Weights of a small transformer language model.
Size: 9 layers, width 512, 4 heads of 128, MLP 2048 GeGLU, vocabulary 40680.
Architecture: RMSNorm before each block, rotary positions, tied embeddings.
Training: a variant of Muon for these matrices, 1043M tokens, 7958 steps.
MLP neurons of a small language model. Each row is named by its layer, matrix (gate and up: input weights; down: output weights) and neuron, and shows model dimensions 400-463. Each number is 50 + 10 x the weight over its row's rms, rounded and kept within 0 to 99. A neuron's up and down rows have the sign that makes its largest values positive.
After each neuron's rows, "fires after" lists the tokens most often just before its 100 highest values on Wikipedia text that the model never trained on. A number after a token or word is its count.

L2.gate1367:52 61 51 39 56 52 41 47 41 35 49 60 59 29 41 26 55 69 60 40 61 42 58 65 48 63 46 46 45 53 36 51 36 54 43 50 41 42 42 67 52 54 41 51 52 42 37 60 52 54 35 56 68 41 55 47 57 56 62 38 44 42 43 42
L2.up1367:46 69 50 50 56 55 55 53 58 57 58 49 60 48 51 44 52 41 56 54 60 67 42 34 53 51 56 47 38 58 49 70 45 43 47 61 73 59 43 48 37 60 42 46 54 51 52 59 59 58 62 32 46 47 47 60 45 55 51 49 28 51 50 52
L2.down1367:54 42 52 57 43 63 51 38 58 56 38 43 31 45 43 41 43 48 44 44 53 46 55 47 59 63 45 57 52 41 43 40 55 56 47 59 49 61 50 40 53 52 48 48 33 49 50 66 64 68 54 38 50 55 57 47 57 43 66 47 62 47 51 51
fires after: " of" 31, " all" 11, " All" 4, " City" 4

L2.gate99:52 51 52 69 44 43 41 71 38 30 51 39 20 46 69 45 55 46 27 72 59 49 44 46 53 29 52 71 52 47 43 49 63 57 55 43 43 56 51 46 24 61 44 51 43 46 62 57 50 50 58 57 46 30 50 54 49 65 35 54 60 59 53 27
L2.up99:37 58 50 55 52 75 31 45 55 58 51 53 59 62 72 58 36 64 63 57 57 41 48 41 52 52 57 65 42 64 42 43 37 42 42 48 76 39 52 39 28 49 44 53 36 41 46 42 74 63 69 55 48 36 52 54 49 62 50 38 72 52 47 38
L2.down99:57 50 41 28 29 39 42 44 58 44 44 43 57 63 42 48 54 41 45 49 49 60 44 44 41 47 42 54 35 51 53 61 37 29 54 52 39 58 61 52 58 45 64 54 62 48 48 56 60 56 43 51 53 54 67 47 53 39 59 57 25 54 26 69
fires after: " The" 27, " the" 16, "The" 8

L2.gate1922:53 38 43 60 51 43 50 75 46 64 53 59 35 65 29 59 41 49 64 66 52 44 38 64 47 35 44 62 54 58 35 55 39 67 54 53 39 48 53 57 55 64 43 71 41 61 62 40 41 41 53 56 29 61 43 45 59 45 36 56 41 49 59 53
L2.up1922:49 43 37 57 64 46 55 41 45 35 52 53 50 42 46 45 57 56 60 33 52 42 55 45 42 58 38 45 49 51 31 41 40 56 50 38 55 59 49 52 38 48 51 60 59 64 56 61 54 69 49 58 43 57 41 47 59 56 52 35 51 52 44 56
L2.down1922:54 66 51 65 38 44 57 67 50 53 65 61 46 80 45 56 43 39 39 33 45 50 50 65 49 29 61 49 52 57 52 59 55 65 56 62 46 51 45 51 55 51 34 63 38 36 47 40 29 37 50 56 38 48 50 42 52 44 48 59 50 57 64 55
fires after: " the" 57, " a" 10

L2.gate299:59 41 44 51 37 41 40 31 53 53 32 46 30 36 71 44 50 49 47 51 47 54 43 58 62 50 45 50 52 41 55 46 51 56 59 32 46 52 45 41 65 53 57 75 58 32 46 44 47 51 37 39 36 39 36 62 41 43 59 51 60 53 46 49
L2.up299:58 37 45 59 64 46 46 45 68 49 51 29 49 36 43 61 49 39 63 53 50 58 40 33 46 53 41 47 51 44 56 36 49 56 38 63 41 36 47 45 46 49 53 58 28 49 54 48 62 65 70 57 63 38 55 40 54 47 54 58 63 33 43 61
L2.down299:64 58 31 57 51 31 43 57 56 53 45 36 40 44 43 42 48 51 48 60 46 62 35 37 60 35 50 53 78 38 60 62 65 51 43 53 34 60 45 40 72 55 52 34 60 39 51 40 51 46 48 55 58 31 44 54 49 28 43 36 48 59 45 55
fires after: " |" 46, "R" 7, " 1" 4

L2.gate1047:50 58 56 31 50 52 51 46 59 51 33 44 56 45 62 45 43 58 59 64 49 59 61 38 54 60 41 41 37 50 53 42 51 40 57 54 59 40 52 63 52 46 41 51 56 28 50 46 65 64 54 49 49 41 43 48 42 74 61 48 55 56 40 47
L2.up1047:41 62 40 45 71 52 59 45 60 41 58 67 45 45 50 41 48 57 62 49 68 55 53 36 49 59 55 59 48 45 46 56 33 44 42 58 40 34 50 63 43 46 32 48 57 46 64 40 62 48 54 41 41 41 50 46 70 42 36 35 58 65 61 58
L2.down1047:65 46 70 47 49 56 58 61 69 48 54 42 64 50 61 46 38 51 52 56 55 43 67 48 49 64 47 38 43 48 53 57 49 31 42 55 46 44 44 66 63 42 78 48 56 21 54 49 62 44 52 51 54 50 47 42 39 55 60 65 52 44 44 35
fires after: " |" 43, "-" 6, " sold" 4

L5.gate579:58 54 59 50 46 45 50 34 41 61 47 51 56 68 64 56 59 59 39 50 46 53 41 50 57 50 44 60 39 62 46 54 32 49 36 52 48 55 51 66 45 75 56 52 69 36 49 68 31 42 44 65 70 59 47 55 34 47 36 55 70 43 48 66
L5.up579:56 59 55 64 52 45 65 38 45 58 50 55 51 40 40 71 42 53 39 40 49 61 46 57 58 36 37 37 47 45 32 41 38 46 32 50 52 36 50 44 39 53 68 39 46 45 56 56 36 59 43 48 50 53 64 53 49 45 48 47 40 57 32 75
L5.down579:58 48 49 48 42 36 37 61 51 29 52 56 63 45 51 55 47 51 46 53 58 59 53 47 27 44 43 56 59 45 67 70 68 50 60 76 50 63 48 58 70 41 44 39 39 55 51 42 45 34 54 52 63 49 44 28 51 61 50 51 48 50 63 30
fires after: " |" 47, " " 5

L2.gate1866:46 54 29 71 66 33 45 34 51 52 60 54 78 53 42 61 59 55 19 36 42 49 38 46 56 42 61 53 56 46 46 52 50 60 56 35 54 50 35 73 46 53 30 62 60 49 43 54 50 39 81 59 50 43 34 62 43 64 44 60 51 54 69 40
L2.up1866:43 44 61 48 58 50 51 64 21 47 39 44 54 46 73 44 66 56 49 48 81 47 50 33 56 71 61 50 46 49 49 46 46 42 77 49 50 52 56 54 29 41 45 54 47 72 60 40 57 31 61 69 45 56 55 63 40 55 54 61 68 51 30 43
L2.down1866:43 44 53 55 39 50 51 44 64 52 57 48 62 65 55 60 45 58 65 36 47 53 37 51 43 40 57 64 47 52 65 51 40 70 41 37 52 58 49 46 49 44 62 52 50 53 41 65 52 50 51 49 57 50 60 34 46 49 47 49 75 50 63 67
fires after: "M" 19, " (M" 12, " M" 8, " as" 8, " a" 7, " \"M" 6

L5.gate1227:42 71 63 55 46 49 51 42 68 59 37 30 42 47 56 63 49 56 54 63 36 69 55 32 65 72 45 41 41 57 63 46 47 43 31 51 49 38 58 47 75 46 47 43 41 42 23 39 53 67 48 78 57 62 45 67 60 50 52 33 59 49 55 32
L5.up1227:38 44 60 42 48 54 32 34 57 33 54 44 32 62 59 65 54 52 53 46 41 43 55 52 55 46 42 38 36 64 56 56 52 65 35 54 71 43 56 66 59 48 72 49 45 42 56 51 80 57 58 52 47 55 50 66 46 47 52 50 44 41 53 54
L5.down1227:46 55 50 56 51 45 43 57 56 53 24 66 61 51 35 41 53 23 48 65 64 54 45 51 54 49 61 61 45 56 64 50 53 42 47 41 59 54 38 59 48 42 51 58 37 37 50 46 39 66 53 48 60 51 64 37 49 45 39 51 32 31 33 51
fires after: " |" 63, "-" 16

L2.gate404:48 51 50 49 47 50 55 47 62 51 62 59 59 42 50 43 40 31 58 68 57 53 45 33 60 56 43 52 54 67 58 43 57 47 54 55 74 62 52 64 45 35 34 56 52 59 51 56 57 52 46 66 44 35 65 47 38 65 51 49 56 74 52 44
L2.up404:53 43 49 62 50 53 47 45 38 44 59 84 58 44 59 74 53 48 51 76 59 53 54 48 60 55 55 55 46 40 61 36 45 44 41 64 46 45 61 45 56 52 23 73 51 67 59 56 48 51 50 61 46 41 49 40 69 56 66 59 56 46 56 39
L2.down404:54 42 49 47 52 37 62 54 77 43 42 64 41 37 39 45 42 43 45 46 62 61 57 35 50 69 48 41 54 51 43 53 54 42 66 69 59 58 56 43 53 41 39 43 50 55 63 53 39 54 40 82 55 45 66 67 53 52 50 50 50 46 47 47
fires after: " the" 36, " The" 27, "The" 24

L2.gate1396:48 62 38 51 51 54 42 34 46 58 42 58 49 43 39 47 51 48 56 49 57 49 35 57 73 37 47 69 42 50 36 37 30 50 51 47 42 59 61 43 49 55 31 38 36 51 51 43 47 49 53 70 60 60 26 62 43 62 48 42 59 37 54 54
L2.up1396:35 58 55 59 47 61 61 53 66 53 36 47 61 41 49 46 63 41 45 56 49 42 54 20 58 49 53 43 40 59 46 77 61 54 54 53 43 40 41 56 45 44 62 52 32 43 54 55 38 57 52 52 49 62 55 54 41 56 44 49 37 42 49 55
L2.down1396:50 34 47 53 66 58 63 60 61 52 55 39 35 45 60 44 37 68 46 46 77 54 50 41 52 38 57 73 62 49 49 67 46 67 39 58 40 46 39 40 48 39 35 67 60 50 48 39 54 53 52 53 41 55 49 40 48 58 53 61 68 43 51 54
fires after: " as" 27, " C" 9, " M" 8, " (C" 7, " (M" 4

L2.gate1459:64 43 61 51 45 47 57 48 43 52 48 64 46 36 25 68 40 42 69 62 55 43 80 58 43 48 45 35 58 48 36 37 56 61 47 52 57 64 36 48 50 51 31 55 57 51 39 63 62 63 47 41 49 48 51 50 62 68 47 46 33 43 38 46
L2.up1459:35 46 50 56 43 63 49 56 40 49 66 45 41 36 54 62 55 53 52 38 41 58 49 56 47 42 49 70 53 56 51 37 40 44 32 54 61 61 67 33 48 54 46 48 47 57 52 47 73 74 48 44 45 33 35 55 29 60 44 49 52 48 57 58
L2.down1459:42 35 49 59 59 53 55 54 59 53 47 40 46 51 61 63 48 46 52 58 61 71 57 48 49 61 43 54 63 40 42 47 39 43 46 46 58 49 41 43 61 48 60 47 45 33 69 44 52 41 49 44 51 50 62 41 65 42 57 70 45 46 55 46
fires after: " the" 35, " Gour" 20, "The" 7, " The" 5, " his" 5

L2.gate1323:41 57 38 34 42 39 63 44 60 41 46 47 50 42 54 43 46 56 60 66 60 55 47 56 43 40 45 39 61 70 53 46 55 38 44 59 50 27 44 54 30 61 34 51 47 37 60 54 33 49 69 46 57 59 57 47 43 54 55 52 51 43 56 60
L2.up1323:33 42 59 46 51 55 60 54 69 52 73 45 43 44 57 48 52 55 61 38 24 50 43 49 49 53 58 45 40 58 48 28 53 37 64 50 44 54 44 46 50 48 53 57 57 28 62 48 65 61 55 59 54 67 56 53 41 42 41 68 55 32 70 45
L2.down1323:73 56 39 47 49 39 56 61 65 41 39 54 51 58 48 51 23 33 39 45 73 58 47 66 67 39 36 44 37 45 37 56 30 53 43 64 38 45 63 46 49 69 44 47 50 62 37 51 42 52 47 44 71 45 58 46 61 43 33 51 50 60 39 42
fires after: " the" 16, " third" 9, " of" 9, " second" 7, " first" 5, " Half" 4

L5.gate91:69 46 57 32 53 47 68 37 63 48 57 46 40 43 58 69 53 54 33 52 64 70 46 45 45 54 60 53 58 55 41 40 55 46 52 52 51 70 51 66 44 18 69 63 44 61 47 60 75 73 48 42 70 46 46 53 59 52 38 64 34 41 51 45
L5.up91:68 21 47 47 29 46 54 41 69 40 49 52 76 52 65 30 60 33 68 53 67 48 42 52 59 53 61 37 69 55 44 65 49 37 46 55 37 45 51 46 37 62 25 66 40 49 47 56 36 45 36 45 49 37 68 34 41 60 42 72 48 60 66 57
L5.down91:59 59 69 39 65 57 58 55 55 65 56 59 42 51 47 39 46 65 47 59 44 44 54 32 46 50 49 43 36 38 62 42 47 32 34 62 48 55 65 60 29 46 43 47 56 49 57 56 35 54 34 56 39 36 58 44 38 58 42 67 55 43 63 39
fires after: " |" 37, "\n" 27

L5.gate393:54 42 42 40 65 73 45 59 49 47 42 44 37 60 45 50 59 46 45 60 37 52 22 56 56 34 53 37 66 53 47 43 42 46 52 56 33 50 50 41 62 55 62 53 51 47 41 52 51 37 31 51 43 62 40 47 56 50 55 58 47 44 50 39
L5.up393:45 52 46 52 47 69 43 56 48 65 48 46 35 34 52 51 51 53 41 65 53 60 44 51 62 40 42 60 28 63 54 47 56 53 53 53 47 50 39 58 36 52 48 57 41 45 61 53 48 51 51 50 63 53 41 53 49 63 39 49 75 61 51 50
L5.down393:61 41 65 63 55 58 38 45 45 20 47 49 44 36 48 44 45 35 35 63 57 39 57 44 58 52 44 46 64 48 56 49 38 49 56 48 44 49 52 55 69 49 62 41 54 42 54 50 42 47 57 51 58 57 45 42 49 45 69 57 42 59 58 61
fires after: " |" 54

L5.gate1939:49 38 46 64 64 37 46 48 44 38 47 33 37 39 48 54 75 42 58 39 53 49 58 51 64 71 63 51 52 60 45 59 57 35 43 49 61 54 64 66 70 56 44 41 62 50 51 55 62 64 41 65 51 34 24 52 45 55 50 40 61 56 51 47
L5.up1939:49 40 42 52 58 58 46 46 55 56 43 47 51 58 75 45 51 56 52 52 44 49 53 58 37 55 47 54 53 56 43 51 52 34 42 50 44 48 43 33 44 63 66 52 49 51 24 53 47 58 64 53 52 38 63 53 43 47 73 39 34 50 44 53
L5.down1939:58 51 68 53 54 50 24 55 67 36 63 62 52 58 51 36 48 37 48 67 79 43 45 45 45 61 49 44 62 46 58 48 43 52 59 44 39 73 42 38 46 42 49 59 70 44 43 64 65 51 22 27 72 49 64 45 40 36 38 53 44 48 41 63
fires after: " |" 29, "-" 8, "\n" 6, " Silver" 5, " " 5, " 1" 4